From a checkpoint of a small transformer trained on Wikipedia.
Size: width 256, 8 heads of 32, MLP 1024 tanh GELU, vocabulary 2048, 8.55M parameters.
Architecture: LayerNorm before each block, learned positions, biases, tied embeddings, attention and MLP in parallel.
MLP neurons of a small language model. Each row is named by its layer, matrix (down: output weights) and neuron, and shows model dimensions 128-255. Each number is 500 + 40 x the weight over its row's rms, rounded and kept within 0 to 999. Numbers have three digits each.
A block is one neuron, or neurons of one layer that tend to fire together. After each block is what it responds to, as a language model described it from the Wikipedia text at the highest values.

L7.down535:490519543534507513521480520487477526466505504516444515479499519499504466477469480465522483539496497519487466426551448548457552506416486449429555457475502433519459541429512548531500498540480458556497491497505436513498471493486520506506449490408468504464472448535494524465422483484459524504491471596545454428540542479488485509545536467491423439484483397461456557529567423492435543508515
L7.down930:524541518519542498478534527512484395480520458527525534422502553510482511509489531457457479471449483502584447485488516466519500484521594515486479518506489468540484441470483471468532423543549484430513523477543446448475517535480452530494504548494541493531498463478493591493457556514471467428478464531470514515512574477471507510554568436588477517486485439489542509488447556484581495522490
L7.down937:472556493527556530445468434490486495532532553476526537477527502456491569525504502476462478545556565533459525528394513466558544442515477525447514485498477474452533440484428488527444503415540525464497522465508404492431500451450495576544480562519483471552469391485598519521397465490510535487546477513505427518507477538446434523486439528407524515564529535503498524466516562447561590522445
L7.down952:568459494503531565494560463436517474472508532506554587410502509471513539559506475462480477474572429527486522518568451564533563463595537467545537469604486468485527530499452513535428500505461513456575473464471517487550525480537496572476526468497512465532458482545527505496559526565457485428466497516485497495507411463476509470455454519475458481499460512486521503550493503465486474481463
Responds to: Table cells and word fragments. Mostly empty cells in Wikipedia tables, especially after "Total votes |" in election results, plus separator rows and mid-word pieces (an-al-yst, man-age-r).

L7.down105:502509506502533486462482528450498553444437521463478515431531475469519506506473570526444524586469547543444591516512541532496548443487517512474472556574521439532477431508517516482438553493493525505501537565526460505548477396417458448491415495539504502539517416533523513582536501491485417505422526513485487475466505470451511540455510478546510549506479489500471450551456522507444514472466
L7.down134:468459458443518448454530466489425532463502499500472506441562578517480492543512461474542483449425465468473478523419477475570457543453442474526473499422504567481471516455492537440482550469431517522492481464538499532406587500515493542460554505417494492550500497498506558564448442513521503480507471520538491540538510469501520477486458506482509518493484524553496435475474516480462522471538
L7.down283:497494428535458504544469490439452505565507455527531529496561510434506533482487458486511526424518474578526438528465566597466507561590542475486467490548492473549471509531519463441392527531434463468530410474507454557443512496517459457550396552448490407538462458420490467523509524445495484489520503506452515475518447436495519544466444462514514509449491534475489474484469514423455488528445
L7.down885:457450488419450456492559562458495463513476490538405510492525459518450439478432566475497526520418499468438556514443511495500505481512521561526499555537504510435490503498414505549451520490538528529547563539437469519467579413481517481595448554506520465534587405486562568489460497536564510513417484471526553501484480407543480454474506504494504547487491495506533564453516482506544460475458
Responds to: Clause-linking word endings. Final pieces of words that lead into a following clause or object in narrative prose, such as Desp-ite, After, leav-ing, sugg-ests, asked about.

L6.down62:552495506459564494505571564400525469615494504441508567460489510442478527506570490567531496474479499526522507533531525510574492526565590510490489487444452429548484491500410497528468554522431502494518454512497472556534504456479463520454496487542484494498550440437590562533447564543508485501484495543495536463484555516502513492507485442549410483466483552496516504427519467514516502519504
L6.down423:500517553523454483521464584430432486527510509498490509451406528459527463546490502552483455467461570595446458470517449551580473545485514545472459545493520462448530485577532447498454513520504488494531513488456485490444568483521446562461509443460486469491524486448505517515460509465507481620512526498500596488486506518515533480464530458535478497465423489530568547489460522504503490518556
L6.down501:518477599485488475546482530447512473535520524546495538550527502528504489437578492474501508428535562436503482494488519499519529549520448424559501504547421468521575460517540473435471455473548464513481516426497427460501565556517462557501499522521419511429525464528518520539462448466565561436530554502499466495468557474522443506510466454463538500415507517538545465528459485504532458504532
L6.down727:558541498514462555531526503434522535546513475524503571508574470571445508480407476554484485455547478481500437483495542505518529482488458458502529525469482529522490496450506534541496475476461482534522511511480542472483529516467486476530526557428487492410425491483451597456584492450559470491587514531535546466459566510427501529516546515467484504566370520504501528468480560494461469421512
Responds to: Sentence-opening connectives. Completing tokens of sentence-initial time/discourse connectives like During, Upon, Before, Following, For example, In 2015, Almost.

L3.down289:493553480571501558589487463499473496484470505470518505519540476530505524474432506510588564501499535510448545540516562488502432463492516503502527499467477526498518485485517543529502523498434504480509455501528514413467482571555547487530439547483511493429466471460480481483458491546519463514492527509425422543486547583553487431531500512526573509564527526535453484478379461461519520547466
Responds to: Word-opening fragments and symbols. Opening pieces of words split into subwords (g in gain/growth, Wa, Dr, Vot), plus ± and ≥ symbols and blanks in wiki tables.

L6.down361:526429607472538587487453537496532532475464535515460501565481475483503596523497509530547491444556478452499439494473461425435482506435484499528516432513464508499539498517518555453499467511478479517549502541520535551519472495475560486541485457546424571414584492449438481510461438540464482463522523494520516531442457465492466466495501517525524445463583468481543523430465510401593579453506
L6.down712:508508463512534543501427569552524544455533489521458424560459477509423481484584435574386529458550450518482464524439455487495454505557509529563541494497455519490502486481487507524569548436507548524479517451539477474510492498585471512506540374463484447518543531468515568521500446525441467489492510436503499537494458508468569486534580493560551542537491477501446564480588461540474471399546
L6.down835:514474525531483506487450527487497448510486484470466589562412497477491506403529473467491506496519474479527479503487490548496458437569511496569541524466489473490515482496466583457600490467469567472487461558445482410540534559488590485500481518438553494435530476505518458489465519522534517466501458576529562458505530523496463556513566438521504486466391482482596539441449554499511547484549
L6.down1013:472497515436469484493468624487510479493542443452524493498525503503496534496470444501417536524423478505490488429511579531432488499439543506551502514448468494545520484474428437520473480532496504440507581524503515520482439447575483541435502488464514593472461510526511488526528559571518490441579549508576494564518508467512499467534475529538469472558546491509519435469474533541537495499573
Responds to: Incomplete word-start fragments. Word-initial pieces like con, an, re that begin a longer word, mostly verbs, e.g. con-firmed, con-fessed, at-tracted, re-leased.

L7.down303:537369556536487507503453537480466488509500496492470479585494469480523509507531537481544495448462466469534484498439530467512454540463487550537479490499486578457520467504550481542561400590503542485515559481538502490527529503502512514450468454511499480428480510554477499549552521547556486520507430537469514514529516472553564528538506580468528454517581472491499452480526455535448514489499
L7.down780:420468496530457493499507560511449547491479500520490470504460551534543519471485467448506467517500464488563445471491561439510463502515484480503530395565540473456495460487447445486450435469522466533541412515525488513529407574412505459514542456581595484533480505492467406492584558529448522525437441507551490528501498518504485465527491475472487496460494463488513482528574480461522503492505
L7.down803:516520575585479531480452536432533439632526509549492443415549512514509533537512497510556414537481537555552454477506502551528506531454540550504439523517460502528483429482476480435487484509504495565519514522431502522465577477459489496489481550617585526481495501520489414499445466506555496516479485534415520523481451439493522458461506440529544485441493446486514534471544579549424562506483
L7.down956:504536494454493536528482552515474527501454474463504489552494480427483523484403538533454524499497490491489437502517508445522488455508452439581505485529516455467470497504433530486555483492499460489459534484531534538468561533568600444471442429542494458523499466515405551515451491483462471431497506467471533469579503575571542500510441528528486447526550481500524491468509556586514482541480
Responds to: Article "an" and word-opening fragments. Mostly the article "an" after a preposition or verb (at an, for an, sign an agreement), plus early sub-word pieces inside words (Bro|n|ze, La|bel, b|lan|k).

L6.down239:568555496517535470464396560477528504501551493545461429565495547453475521543523466476517473519502512493478459500494546499463498529535446501511460502434533494480546457520439456471569503555623531566531492488465524494509525507581590441463495570504448502547494566501466515490487518453445501426519543538467519479529441520506535537467472453535475487499537529567432440469537521518427456522484
L6.down363:497459505498503503516438560399413498493525504452469465463515530482520488473496465489517498489453524558486571545471518542431473540598482530511500489477561502439509551483485556603544506519494454496397529462524486548492588476563487483502416564493505535527459542462477499436449443515436482531472477471459481490467450492556580566462502430517563535546501475517471531492565454499492534519508
L6.down760:519409537448512538530523522583526488463512524467492517547473489451494504425489495511530462522559483481513606497526564508438525543443507473463491543449478515506468447492456502492484491503460439483564477584421435569514502479544465525549495438496571487497524441539502485495454448527522502512530536505431470487435467478503468547578455437458623512601414514502515600566469470509523454480480
L6.down1020:492488523536539528573462456535435504509455532496478455503464522565539459442594506459523418446526536484561531483476519418431480576584526429433497493521557504437506412500522550554482465443435494491559492525546517550506519500462496543538535480418460522451454458480497494502457484512490427527549533530492550521536476573467461535463540481476454444591448516505466538402538539525491532520591
Responds to: Table header separators. Pipe separators and header cells in wiki table header rows (after Pts, Apps, Pct., %), plus closing == of section headings such as Career and History.

L3.down160:504532539521507559456497495485510474495529489424499463635549558506531451457510491536521501473477511512543505414477449476503583478509484505476462522448563514470536438501468453532479476574559514454528585474502480473449537490483496529516512539536489478463521487465519526461519458497518440467471499512487540494573488535542547521509515493455522494479506478473471532474483494508456472492483
Responds to: Temporal and clause-opening prepositions. Prepositions opening time or condition phrases (during, after, In March, without, although), often the second piece of a split word, plus ver in ever/several.